Part of a small language model's weights: 9 heads of 64 (1 for keys and values).
MLP neurons of a small language model. Each row is named by its layer, matrix (gate and up: input weights) and neuron, and shows model dimensions 448-543. Each number is 128 + 24 x the weight over its row's rms, rounded and kept within 0 to 255. A neuron's up and down rows have the sign that makes its largest values positive.
After each neuron's rows, "fires on" lists the tokens most often at its 100 highest values on Wikipedia text that the model never trained on.

L2.gate2091 [ 90 101 117 104 152 161 152 157 107 142 137  83  94 135 117 161 143 143 154 116 123 103 173 139 150 157 146 165  76 102 173 128 137 115 167 141 163 140 105  90 181 121  59 109 126 147 129 151 122 115 160  59 141 121 106 109 113  97 103 146 158 172 106 100 146 126 135 146 157 129 157 128 142 138 145 111 141  95 114 117 163  88 155 156 153 122 146 122 132 141  96  90 127 123 119 137]
L2.up2091 [105 146 137 136 116  83 124 146 135  98 174 134 125 130 130 124 160 155 145 133  65 155 107 102 106  96 127 126 128 177  74 109 145 119 136 108 121 133 148 120 173 117 158 136 126 131 116 149 113  86 175 114 135 148 148 127 118 137 127 143 164 120 107 160  88  88 112 160 148 111 134  81 121 130 158 102 118 121 143 146 139 133 121 173 142 112 122 158 132  97 116 118 105 146 127 117]
fires on: " of", "l", ".", " El", "aur"

L8.gate1467 [143 162 111  91 132 164 138 140 117 137 153 102  63 142 116 136 104 120 105  80 121 171  90 111 141 132 130 143 109 143 103 158 147 122 132 132 140 107  70 127 129 153 166 154 118 126 122 110 151 133 115 131 117 119 171 137 133  77  94 122 133 132 167 164 121 121  91  88 148 159 170 131 181 126 119 148 111 146 138 100 132 128 129 141 101 140 124 133 117 122 200  99 166 105  77 114]
L8.up1467 [144 128 134 130 121 120 150 150 106 113 113 129  94 105 139 124  92 112 118 117 101 137 131 107 126 121 125 167 130 142 135 131 111 105 104  91 108 117 102 134 112 142 179 148  87  90 142 123 129 158  80 142 140  95 150 142 128 142 142 108 125 117 134 165 154 123 144  85 149 145 143 162 167 153  91 152 132 107  95 135 115 137 100 122 115 119 140  80 161 132 146  97  98 130 140 150]
fires on: " (", " ", " of", " by", " in", " from"

L2.gate1971 [145 144 127 108 119  96 130 141 125 142 121 216 126 135 124 118 137 104 106 185 109 146 153 114 105 157 131 115 108 134 108 109 129 130 104 131  99 131 150 103 128 136 141 110 134 118 181 130 125 140 175 124 105 153  73 155 115 103 116 131 121 145 158 167 110 118 162 180 113 115 117 129 148 114 132 134 106 139 137 140 133 147 103 130 123 110 108 123 166 131 144 124 115 154 169 154]
L2.up1971 [136 138 158 108 143 100 175 131 134 140 128 151 129 160 173  88 125  95 141 126 120 112 135 121 102 160 125 144 161 131 114 137 125 139  76 127 127 131 153 114 123 121 132 114 153 129 170 175 130 140 140 131 111 128 125 133 115 129 128 104 145 139 137 145 107  98 183 179 124  97 100 105 117 152 133  76  88 124 102 143 100 135 100 129 122 104 105 163 144 172 149 123  94 146 131 151]
fires on: " by", " on", " in", " of", " for", " to"

L2.gate1493 [164 175 118 119 130 108 134 127 137 152 170 120 117 142 118 105 184  91 111 106 150 119 120 124 152 121 144 114 168 159 113 198  99 108 129 185 190 107 170 134 114 130 144  98  98 168 136 135 128 110 129 158 167 159 111 140 103 139 125  91 117 127 138 114 146 135 136 171 144 138 142 153 151 149 157 100 113 120 140  97 136 127 161 139 162 138 119 131  84 150 137 108 102 135 107 122]
L2.up1493 [ 82 136 157 131 148 147 152 125 116 152 124 146 125  96 135 141 145 134 145 199 123 104 101 160 125  93 154 114 161  90 120 139 144 121 108 106 169  69 159 131 161 163 120 123 135 144 139 143 141 133 111  90 142 138 126  75 121 159 146 121 135 140 118 176 139 142  85 164 115  95 107 132 129  75 119 130 155 113 129  91 126 128 156 113 163 121 137 139 115 153 150 183 153  88 118 164]
fires on: "|", "."

L2.gate1400 [143 136 122 125 150 104 131 130 133 116 160 126 132 158 111  67 164  60  97 101 123 125 115 136 143 102 160  98 104 129 168 156  99 102 117 120 153 159 153  99 108 115 157 148 101 139 136 136 120 146 116 102 137 129  80 151 143 129 170 114 162 133  97 171 148 136  90 143  97 176 126  81 150 167 116 101 172 126 116 131 125 157  88 139 134 119 110 116 102 158 111 172 139 149  95 138]
L2.up1400 [147 156 164 103  96 119 127 104 156 130 134 121 171 105  81 153 149  37 112 131 134 153 163 133  87 117 136  75 135 130 131 113 151 142 143 159 121 138 102 153 123 112 138 136 160 108 142 130 112 167 110  89 122 109 130 149 165 181 132 124 159 144 137 101 124 131 149 133 133 168 130  96 153 172 136  98 131 139 101 167 135 136 129 146 126 171 150 106  99 110 135 144 118 141 103 114]
fires on: "\"", " It"

L2.gate1492 [161  91 119 141 138  89 133 130 142 135  95 156 129 106 161 137 135 124 141 131 126 123  96 104 138 138 171 116 138 108 133 132 143  80 144 159 150 140 105 140 140 111 110 152  75 103 106 119 174 150 121 184 110 138  76 137 155 115 147 166 132  95 130 150  97 152 150 140 132 129  90 145 146 139 115  95 158  81 122 145 127 143  98 163 136 138  95 115 170 138 158 156 137 114 142 124]
L2.up1492 [134 144  98 156  93 130 115 145 164 103 126 118 115 116 119 145 124 159 148  72  81 143 114 154 144 154 135 116 165  90 170 153 127  98 121 112 122 125 148 138  80 119 122 126  72 115 117 140 111 124 132 130 115 138 108 131 118 153 144 134 146 129 106 148 124 184 130 141 163  81  87 140 114 129 118 106 118 168 117 154 113 135 128 163  84 102 104 125 118 145 116  98 123 140 129 110]
fires on: " to", " by", " with"

L8.gate1603 [103 122 147 152 105 152 130 171 124 153 128 107 114 134 104 117  73 114 126  95 122 132 166 142  88  77 131 134 164  98 138 121 171 130 121 160 120 131 127 199 135 163 132 162 125 169 154 167 163 143 113 113 135 123 142 133 168 111  91 123 129 125 136 149 159 163 115 121 167 141 128  63 116  95 119 143 165 159 145  88 179 144 122 135 178 155 105 125 135 103 114 115 114 131 144  97]
L8.up1603 [130  75 125 123 126 112 117 130 128 147 149 145 152 122 119 151 145 168  62 164 103 110 159 105  85 113 132 133 154  91 144 182 115 125 146 134 115 100  73 115  99 163 168 101 141 126 147 117 127 149 138 141 124 128 137 151  90 125 179  70 171 147 179 153 153 108 104 100 113 143 139 158 158 105 116 137  93 139 139 159 177 163 167 109 135 114 133 106 164 143 115 102 186  99 123 133]
fires on: " ", "===", " pri", " of", "|"

L2.gate1531 [157 140 160 113 134 150 133  94 100 159 128 120 141 142 108 120 120 142 118 184 148 176 113 136 106  86 133 149 179 110 133 157 110 113 159 124 136 144 116 103 148 106  98 175 114  95 138 110 134 129 136  97 136 127 166 157  86 163  94 170  85 118 103 132 178 118 127 172 159 203 132 166 108 158 167 180 130 128 127 151  96 126 141 170 126 139 123 131  75 136 147 134 140 163 137  88]
L2.up1531 [141 138 111 113  92 123 105  63 111 139 143 135 107  95  85  91 146 176 154 130 104 128 116 139 131 119 125 168  90 122 155 120 101 106 121  81 126 139 130 107 172 102 148 125 107 145 136 110 120 171 125 111  98 120 162 123 143 113 111 160  76  94 120 121 135 113 110 132 126 118 167 165 137 125 137 132 139 103  92 128 106 142 102  83  95 160 117 124  93 144 156 148 106 166 154 130]
fires on: "|", " |", " |\n"

L2.gate2090 [163 129 161 137 109 143  95  68 145 141 169 121 126 138 153 124 115 130 144 127 114 111 116 160 141 170 104 104 130 123  94 151 171 125 149 164 148 115 151 126 137 146 102 152 163 126 146 124 110  87 101 100 129 113 147 109 114 128 126 106 112 124 156 178  96 102 184 137 119 147 150 129 125 117 172 144 119 124 109 125 147 105  98 140  95  92 139  85 153 107 156  85 154 105 132 178]
L2.up2090 [139 145 121  98 135 142  98 136 126 125 145 163 148 123 112 182 125 108 151 147 146 139 126 166 186 113 156 126 160 148 138 179 147 189 136 134 155 115 123  87 115 114  49 120 112 158 111 164  56 112 146 118 138 178 133 117  67 115 109 128  94  93 108 178 155  99 153 139  78 110 137 147 132 142 124 134 120 124 187 142 151 119 153  99 121 139 149 141 142 121 127 113 162 125 171 145]
fires on: " States", " York", ";", " Kong", " |"

L2.gate1020 [125 150 160 124 106  91 115 136 159 147 155 158 118 147 176 138 129 103 134 150 148  93 110 108 147 126 128 138  98 155 119 171 110 114 134 120 144 120 132  93  69 158 108  95 107 180 144 157 133  94  96 155 132 134 142 125  97 118 124 105 171 124 145 157 149 137 128 129 140 137 159  55 133  86 155 159  87 133 132  92 163  83 133 131 149 105 117  71 157 183 141  98  96 113 113  89]
L2.up1020 [146 119 171 129 124  69 131 130 123 146 124 131 171 118 106 133 161 122  89 143 139 111  99 141 131 118 144 141 141 120 124 139 112 153 119 107 120 123 149 124 122 173 156 116 130 136 187 171 112  99 139 134 140 150 140 118  87 127  85 120 132 139  89 179 110 130 138 190 114 141 154 130  89 134 132 102 158 128 160 159 149 120  96 161 144 140 137  89 118 105 118 148 140  96 118 110]
fires on: " of", " |", " from", ".", " to"

L2.gate578 [124 148 121 109 145  84 114 139 154  84 130 113 108 115 109 105 162 170 138 138  76 105 152 126 128 123 137 135 138 179 113 121 155 132 147 143 145 103 188 101 140 116 129 137 151 132 123 125 108 134 109 136 155 151 160 119 114 121  98 100  90 127 128 117 169  98  93 141 195 128 139 120  83 138 131 130 119 158 115 139  79 137 139 140 121 126 113  98 100  91 111 132 126 136 132 139]
L2.up578 [159 107 161 168 123 158 139 150 129 145 125 160 116 148 121  95 136 114 150 129 122 137 138 144  94  36 130 127 129 153  98  98  98 151 118 122 155 112 102 103 112 136 131 139 104 126 117 113 161 153 146 149 138 164 163 162 167 156 167 112  91 123 133 172 155 138 122 149 139 161 141 162 143 120  93 152 162 101 114  89 106 133 123 144 119 160 117 135 146 135 113 165 174 136 147 129]
fires on: " |\n", "|"

L2.gate421 [145 169 120  93 127 185 119 157 182 131 102 133 156 117  90 119 150 119 188 129 129 120 118 147 132 116 146 140 143 154 128 146 114  68  93 127 157 197 109 131  92 120 140  98 101  82  98 151 126 127 109 151 107  90 116 144 115 129  94 121 133 135 164 124  92 111 158 128 159 105 147 127 116 144 133 133  93 108  89 119  89 176  61 150 150 133 116 131 168 149 125 140 138  70 178 139]
L2.up421 [155 122 134 143 106 102 159 123 122 116 142 142 153 138 106 137 121 153 150 104 125 159 149 159 125 106 149 146 107 156 151 152 133 144 132 122  80 177 110 167 106 112  98  90  98 139 116 175 112 147 110 120 104  91  84 130 121 118 111 154 138 115 145 117 105 149 120  87 162 161  85 142 114 117 143  95  84 173 124 124 105 162 127 124 115 148 119 131 151  93 113 116 155 127  79  74]
fires on: " |", " by", " –", " of", " -"

L8.gate898 [171  95 111 162 128 165 127 126  82  66 144  98 117 121 159 144 134 157 117  70  73 119 182 160  83 120 119  78 134 116 126 144 139  90 183 155 135 146 132 156 153 125 174 132 156  88 122 138 117 157  80 151 110 141 143 130 137 148  94 130 158 142 167 128 121 140 157  97 191 137 159 126 141 131  98 115 126 141 144 150 138 144 127 102 140 138 133 128 131 111 134 134 113 138  98 116]
L8.up898 [152  80 138 134 126 152  99 112 110 113 112 122 124  95  98 123  88 143 117  64 132 112 138 169 114 104 162 132 174 109 113 127  88 145 130 136 133 132 158 101 140 127 135  72 108 141 128 111 141 117 137 145 148 148 146 129 106 143  82 137 129 135 154 156 137 132 119 124 139 109 116  97  98 123 113 118 142 100 138  87 149 166 133  96 120 127  83 127 134 144 148 134 139 142  92 128]
fires on: " ", ".", " of", " stabil", ",", "°"

L2.gate686 [ 83 115 159 134 144 133 122  98 130 139 132 146 137 119 179 130 151 168 107 100 158 117 150 123 142 137  90 124 157 105 138 121 151 129 130  96 127 114 131 132 105 143 148  65 100 194 141 119 132 130 120 104 154 112 133 100 110 147 111 118 170 123  98 126  89 146 142 121 140 120 128 115 162 124 161  94 140  90 176 121 122 145 134 126 133 106 145 131 175 145 148 115 126 132 131 121]
L2.up686 [119 120 143 143 147 136  93  84 107  88 116 124 123 113 112 149 100 138 151 130 142 136 147 165 104 128 171 124 122 122 146 152 154 123 159 150 111 190 108 133 107 132 126 177 171 116 136 155 113 140 123 127 137 150 126 118 153 117 137 137 115 131 125 104 126 150 109 116 138 113 134 133 145 147 140 128 102 129 167 110 144 140 133  81 133 170 111 127 106 158 141 140 202 171 140 110]
fires on: " |", ".", " drag"

L8.gate296 [ 98 127 124 108 165 119 128 142 128 125 129 156 167 166 160 124 117 124 116  94 122 144 107 120 104 121 112 155 131 106 120  54 142 107 132 110 120 103 140 134 132 126 151 140 163 122 118 148 136 147 188 108 102 133 135  97 133 134 138 158 149  88 142 136 137 106 115 165  97 146 128 122 150  78 139 116 144 116 115 150 109 168 161 125 102 129 145 137 182 127 127 126 159 135 135 109]
L8.up296 [118 111 155 112 167 112 119 143 123 176 145 146 153 110  85 115  86 182 165  94 113 119 121 139 142 141 140  80  90 121 134  95 136 146 110 117 128 128 136 158 144 102 116 137 177 149 114 121 133 138 144 108 161 176 130 149 168 143 103 139 116 125 106 142 114 137  84 113 139 118  91 116 105  84 123 109 133 128 168 115 131 118 158  72 141 128  75 156 100 123 137 161 148 112  78 129]
fires on: " ", ".", ","

L2.gate1984 [123 117 110 127 158 110 176 122 138 126 126 144 142 114 116 113 115 110 135 133 127 174 132  90 106 133 155 139 108 110 143 142 113 128 128 131 148  71 155 137 114  95 134 108 114  78  92 138 132 164 125  98  90 174 116 162 136 116 138 142 119 135 118 118 100 138 102 149 105 173 143 135  85 169 124 116 153 143 124 156 138 135  93 143 104 129  96  85 148 155 100 158 126 125 128 139]
L2.up1984 [110 133  61 141 156 146 141 146 144 103 149 117 122 129 111 159 176 117 117  81 123 131 164 149 148 152  96 115 110 150 138  97 130 133 128 126 113 108 128 110 149 146 138 150  62 117  93 122 151 121 103  95  92 113 131 128 172 132 155 180 139 131 142 113 112 114 177 108 137 118 159 113  69 146 153 127  96 139 138 145 159 144 114 127 107 115 126 117 108 123 118 123  98 135 102 171]
fires on: "\"", ")", "!"

L2.gate780 [137 154 121 129  91 168  84 117 136 128 112 114 156 165 133 119 149 126 171 121 114 126 109 136 124 134 121 136 150  87 108 135 119 115 105 103 116 154 150  93 129 112  93 135 133  92 121 117 140 134 103 101 124 129 165  89 120 112 121 116  84 104 133 106 104 152  88 103 140 116 124  81 122 104 136 112 131 111 136 113 159 151 146 107 126 166 134  76 151  86 138 132 146 101 113 176]
L2.up780 [137 132 107 127 105  92  97 121 145 144 125 158 167 144  66 121 137 150 147  95 100 119 146 138 122 129 117 139 142 133 120 170 103 115 160 141 120 118 133 126 111 143 102 126 148 122  75 131 127 152 136 117 100 138 142 139 137  59 101 174 109 133 142 137 112 180  87 123 137 108  98 137  93 150 150  98 103  97 120 133 140 147 150 156 143 155 145 110  85 151 135 121 122 107  97 122]
fires on: " –", ",", " |", "born", "0", ")"

L2.gate993 [ 75 105 105 105 123 136 150 114 102  78  84 151 127 142 126 142 111 138 140 144 168 124 153 152  99 106 136 100  97 159 129 101 191 126 121 155 156 118 114 140 125 157 137 130  96 156 123 143 140 106 119 129 124 106  88 137 136 178 152 120  99 137 126 156 161 145  77 149 114 102 112 144 105  88 115 145 111 107 127 113  99 125 123 150 141 101 119 105  91 124 132 118 133 134 107 115]
L2.up993 [ 90 131 121 148 142 137 120  97 155  83 103 106  97 164 126 140 144 120 116  91  58 133 165 119 127 108 151 121 132  66 156 102 157 120 125 134 136 116 136 125 132 165 100 133  90 127 128 108 145 134 106 158 150 138 105  71 153 159 158 116 108 131 115  53 102 118 114 112 132 125 137 134 145  89 163 131 116  95 159 119 143 155 106  97 127 124 112 119 114  98 137 131 115 152 120 113]
fires on: " York", ",", ".", " East", " "

L2.gate2084 [174 151 145 112 120 148 102 146 141 171 142  50 120  95 118  95 122 112 116 126 148 120  86 158 118 128 120 125 119 146 131 166 222 137 155 159 116  92 138 130 158 100 133 143 110 140 113 156 103 170 133 138 125 133 104 119 104 122 106 112 165 119 143 156 144 121 150 102 152 131 137  91  95 145 115 176 115 133 102 115 113 103 149 129  96 130 117 123 131 134  95 125 141 128 146 150]
L2.up2084 [126 179 138 145 129 176 132 103 120 147 139 130 110  61 125 131 122 139 153 140  99 102 128 145 141 162 119 100 115  97 107 123 145 111 132 128 122 129  84  94 107 146 180 111  99 159 156 111 140  93 142 153 140 124 129 123 100 151 123 108 122 126 113 152  91 139 115 101 136 137 153 113 150 122 109  89 134 125 123  94 142 119 144 108  79 125 156 116 154 122 112 100  88 141 149 112]
fires on: " was", " years", " being", " has", " served", " worked"

L2.gate1960 [190 131 135 155 128 155 180 151 116 137  96 110 131 105 141 149  94 119 193 117 135 107 124 146  91 125 104 152 145 124 124 188 142  95 118 123 128 116 139 129 156 107 140 101 118 117 165 129 188 142 162 110 144 116  86 156 137 169 154 138 154 124 144 131 120 155 138 143 128 104 105 124 127 132 127 164 132 131  93 160 134 228  90 134 141 154 118 149 161 133 146 116 138 132 151 117]
L2.up1960 [136 133 135 151 136 142 141  92  95 108  92 136 122 121 150 134 110 137 114 122  80 127 134 171 111 116 144 120 130  88 162 143 146 124 126 151 119 163 150 180 133  94 161 138 102  91 112 145 175 114 153 104 137  94 127 132  87 102 171 115 150 114 171 133 154 127  97 123 117  83 137 146 151 146 147 158 137 170 150 133 139 146 122 109 138 139  95 170 126 147 170 125 135 106 124 116]
fires on: " to", " with"

L8.gate1365 [152 139 134 142 181 173 144 121 115 107 111 137 120 114 182 111 113 172 139 156 116 121 115 154  84 105 128  84 185 124  82 120 152 176 153 137 145 173 117 107 132  85 105 107 135 121 141 121 106 115 124  89 165  97 214 145 130 138 126 110 132 136 171 117 138 114 143 141 143  98 136 116 137 115 137 141 139 141 171 145 138 145 149 115 138 164 137 169 188 112 103 133 133 190 113 173]
L8.up1365 [136 141  85 136 126 155 135 115 116  97 126 126 116 162 100 134 174 127 143 126 100 127 107  65 140 125 120 124 148  96 105 121  89 134  86 131 123 187 115 143 135 160 114 106  64 125 115 132 109 139 112 140 165  91 126 146 139 159 106 116 118 147 134 134 102 122 148 165 108 143 112 149 112 133 104  94 136 114 120 124 180 158 104 124  77 137 113 160  96 110 129 136 103 106 126 166]
fires on: " ", "′", ",", " of", " +"

L2.gate1879 [150 161 142 102 100 137 121 135 112 168 109 139 146 134 148 144 141 126 132 110 126 114 117 109 159  98  92 130 149  86 127 182 186 142 112  70 113 100 126 127 118  99 156 114 116 165 102  65 102 102 110 127 111 130 145  88 166 164 130 106  97  70 177 161 133 115 117 139 148 134 128  82 146 108 136 127  84  98 133 132 125 132  83 154 177 124 100 138 156  95 130 142 135 105 144 125]
L2.up1879 [129 166 154 127 183 146 143 106  77 131 167 111 102 134 116  59 103 126 137 130 163 130 112 130 121 103 180 178 129 121 140  91 127 110 171 133 166 122 133 120 100 135 135  87 155 182 110 136 145 115 129 111 140 191 147 153 119 174 130 175 117 104 108 107 135 144 107 105 140 144 129 150 131 170 102 166 129  99 137 127 108 158  94 117 159 120 122 125 141 122 115 146 137 133 170 109]
fires on: " |"

L2.gate1660 [157 132 128 103 108 107 141 109 134 130  87 134 123 136  64 137 185  80 100 131 151  98 139 127 118  79 139 125 162 104 105 156 128 136 137 120 141 113 117 135 131 109 188 142 155 158 128 155 151 149 120 128 117 134 126 126 112 143 138 134 165 132 159  98 147 143 132 113 131 113  99 156 159 139 142  92 122 169 134  99 139 125 143 177 133 124 149 141 136 125 120 121 145 122 144 153]
L2.up1660 [148 160 108  96 145 111 107  95 142 161 112 117 137 119  93 123 114  95 118 172 112 110 136 165 158 115 159 132 138 131 145 129 129 143 136 151 113 112 147 186 109 114 131 135 131 142 149 107 151 123 138 120 139 104 133 151 135 134 152 138 157 112 144 122 150 101 130 117 159 110 156 142 173 154 168  98 158 128 146 125 168 134 124 109 129 121 126 152  94 106 157 146 131 102 113 112]
fires on: " and", " or", " to", ",", ";"

L2.gate847 [142  98 134 113  80 103 107 119 116 138 152 119 146 145 136 109 163 142 178 110 167  96 128 141 101 143 140 158 114  77 115 148 141 136 138 127 119 110 119  99 151 144 163 115  99 163  87 133 161 104 131 114 118 118 101 123 134 186 150  98 131 117  91 112 175 161  93 116  97 123 118 117 114 130 158 109 137  90 121 139 161 116 130 120 109 106 158 106 117 166 110 148 148 111 185 107]
L2.up847 [192 148 153 124 124 106 139  99  97  98 134  89 105 126 108 144 130 121 133  77 126 147 147 163  74 158 117 103 126 135 123 148 139 120 113 128 117 136 114 163 182 125 158 151 130 110  84 134 163 129 132 143 129 152 100 133 128 106 160 127 128 158 136 121 138 142 151 135 150 118 121 119 125 122 151 112 164 134 123 105 145 136 144 129 152 130 177 144 178 118 156 144 178 158 115 101]
fires on: ".", " |", " hold", "=", " is", "ey"

L8.gate1700 [152 106 128 107 109 113 155 124 122 113 120 148 141 149 130 102  91 122 151 134 113 113  72 126 112 145 131  99 110 122 116 149 116 138 110 117 163 127 136 150  87 182  98 112 142  90 159  90 146 100  91 167  87 178 117 202 121 127 148 108 100 163 141 115 134 140 120 162 128 164 109 125 144 146 122 116 130 135 132  98 105 117 145  96 144 108 169 109  97 139  97 134 144 107 135 107]
L8.up1700 [142 112 116  53 107 167 113 160 110 115 150 130 163 109 109 159 155 116 139 126 135  98 119 118 128 124  92 101 134 132 139 125 145 137 153 180  93 106  96 162 129 110 125 148  95 120 148 167 129 115  95 110 157 139 124 178 119 109 144 126 127  90 146  88 142 100 127 138  78 137 151  90 108  98 138 113 111 125 108 122 155 144 169 122 121 149 100 116  99 111 131 116 139 121 105 136]
fires on: " \"", "\""

L2.gate999 [136 145 132 140 168 150 144 123 144 136 119 135 105 189  93 159 127 131 123 100 157 132 137 126 154 151 129 137  81 113 114 108 104  93 123  94 142 105 153 129 105 124 115 133 130 122 133 154  95 130 145 152 125 150 106 156  90  91 123 103 137  91 158 122 102 159 135 122  95 142 140 109 140 108 202 153 119 140 160  68 120 135 134 127 160  87 163 103 134 103 146 139 127 121 171 118]
L2.up999 [ 98 158 146 162 118 153 111 132 145 136 124  94  88 143 184 153 136 116 149 180 139  79 120  96 141 136 190 144  81 165 144 139 131  92 160 177  98 141 132 151 146 120  95 121 169  71 127 154 174 129 127 122 128 160 105 111 105 128 105 147 106 171 130 122 103 140  98 119 105 110 131 133 169 115 128 128  78 103 164 112  98 141 113  82 114 155  95 115 128 148 102 154  96 152 108 148]
fires on: ".", " most", " to", " President", "o", " General"

L8.gate1409 [137 191 101 130 155 106 201 128 100 118 110 135 119 115 124 133 122 132 127 151 127 170 139 137 117 148 131 110 127 140 134 150 155 116 158 133  98  65 140 130 126 127 132 129 155 132 168  98 121  95 129 117  95 130 107 150 147 114 118  90 141  95 146 108 137 135  94 156 163 133 169 165 170 128 155 127 141 140 141  91 136 125 118 118  88 133 122 146 119 107 134 106 142 162 140 167]
L8.up1409 [131 154 142 122 158 135 167  77  87 105 167 140 119  69 154 203 100 123 115 122 142 124 119 103 100 139 124  65  93 131 124 163 156 159 149 122 144 145 113 131 223 146 131  88 110  99 129 135 169 127 154  98 124 128 137 138 146 101 129 108 156 106 117 112 100 106 114 157 133 104 151 102 130 171 126 176 111 136 148 133 132  98 104  83 166 154 143 190 107  98 128 129 182 124 152 128]
fires on: " to", " I", " not", " who", " they", "I"

L8.gate837 [142 124 132 136 120 147 140 118 119 162 144  68  88 111 131  88 131  89 114  88 130 122 133 134 158 137 148 135 104 132 121 113 118 136 115 147 148 117 174 165 137 143 123 121 147 176 104 128 169 101 105 141 129  87 151  49 124 138 105 125 123  83  92 160  79 128  92 131  96 120 124 139  72 126 157 120 132 108 144 123 161 114 133 126 105  99 128 146 181 159 157 137 126 130 103 140]
L8.up837 [115 115  80 147 112 165 121 117  97 117 158 106 118 124  88 111 127  98 109 103 153 127 106 141 129 143 148 110 115 127 123 149 169 108 132 125 131 152 134 105 134 112 141 118 188 165 120 136 126 170 130 113 118 100 130 140 151  88 126 169 144 140 126 111 142 131 126 143 144 115 141 129 138  90 144 129 100 100 148 143 134 144  48 155 107 139  80 167 138 147 155 167 145 141 122 133]
fires on: ".", ","

L2.gate858 [124 137 147 136  99 109 152 165 118 174 101 150 139 154 123 107 144  80 113 132 149  48 149 133 129 116 146 104 166 116 143 179 147 153 142 139 109 103  95 109 133 167 133 155 136 145 105 130 105 146 126 107 126 155 114 130 173 131 165 130 115 122 135  93 129 139 170 109 121 115 129 128 122 149 157 124 141 125 157  66 160 130  72 136 103 114 106 107 164 124 123  73 155 106 128 148]
L2.up858 [119 146 122 152 136 107 138 127 136 134 112 141 133 173 132 144 181 148  99 113 102 127 116 132 138  97 143 126 148 110 165 146 168 138 147 159 141 168 102  90 121 133 109 117 105 113 100 151 128 145 126 150 129  59 130 114 172 106 106 109  92  81 106 114 107 195 142 131  62 164 153  90 125 134 143 116 109 119  85 105 111  89 115 132 102 110 112 133 125  79 115 136 147 140 122 103]
fires on: " |", "\n", ";", " is", " |\n"

L2.gate1596 [131 115  80 115 123 117 112 139 151 133 204 120 104 117 127 122 144 123  99 152  87  72 110  87 143  92 168 126 106 105 129 101 133 125 109 184 189  90 148 129 108 144 143 156 115 135  88 142 153 131  72 126 161 125 121  75  99 123 104 117 141 169 144 159  82 117 113 102 130 103 111 118  94 135 136 116 141 136 130  77 102 163 169 133 146 154 144  95 135 135 157  96 145 111 117 134]
L2.up1596 [ 62 104 135 129 120 145 142 162 154 134 132 168  77 124 140  72 130 176  82  88 123 128 145 138  89 121 122 114 137 110 147 130 107 161 127 113 125 115 127 117 129 139 122 169 146 145 105 124 138 106  92 156 193 115 132 101 130 157 100 109 166 155 141 122 101 107 119 106 127 132 137 121  98 129 100 133 143 120 127  79 132 135 130 129 127 132 129 144 128 145 114 120  92 100 159 119]
fires on: " —", ".", "l", "-", "z"

L8.gate2150 [100 132 153 108  77 128 135 146 135 173 120 128 142 157 121 179 128 121 139 129 129 104 177 112  87 138 170 162 127 159 124 126 133 108 130 152 109 140  92 109 171 108 137 142  92 173 124 123 108  82  95 128 153 112 109 135  94 109 125 124 167 180 125  97 106 158 137 135 110 138 109 120 140 120 131 133 144 112 149  99  99 138 143 136 129  83 168 121 116 125 122 168 164 138 153 142]
L8.up2150 [117 132 124 120 128 122 123 126 138 112 125 124 122 124 172 176 154 121 162 138 145 149 103 136 117 124 163 100 146  98 142 104 155 141 126 146 113 156 160 146 192 151 112  71 133 146 140 129 148 148 165 142 153 112 109 123 101 149 118 104 150 101 101 123 111  89 119 117 131 175 158 124 119 170 133 169 131 108 151 135 105 134 121  91 108 101 112  91 128 162 116 135 121 128 158 135]
fires on: ",", " and", " as", ";", " She", " He"

L2.gate1081 [123 124 167 147 122 150 114 123 123 117 158 134 126 129 105 121  97 104  88 138 148  92 169 129 140 113 148 126 159 137 157 151 152 136 117 168 146 154 111 137 125 134 115 161 124 103 181  88 128  98 107 130 152 104 158 146 119 110 119 145 147 158 108 148  96 109 131 131 121 112 112 156 115 142 110 123 133  80 131 138 163 104  98  88 107 108  94  59 105  97 130 154  77 157 146 115]
L2.up1081 [108 147 114  86 158 134 136 135 122 107 126 143  96 103 139 105 146 153 143 131 144 113  95 140 169  80 115 131 123 115 169 128 135 164 145 124 121 135 118  89 166 121 153  85 124 147 119 154 126 148 144 132 161 127 167 108 163 190  78 157 107 118  83  95 129 157 124 152 112 118 150 136 114 129 120 165 106 122 132  91 154 160 118 106 124 104 114  86 141 132  96 115 141 128 152 126]
fires on: " |", " way", ";"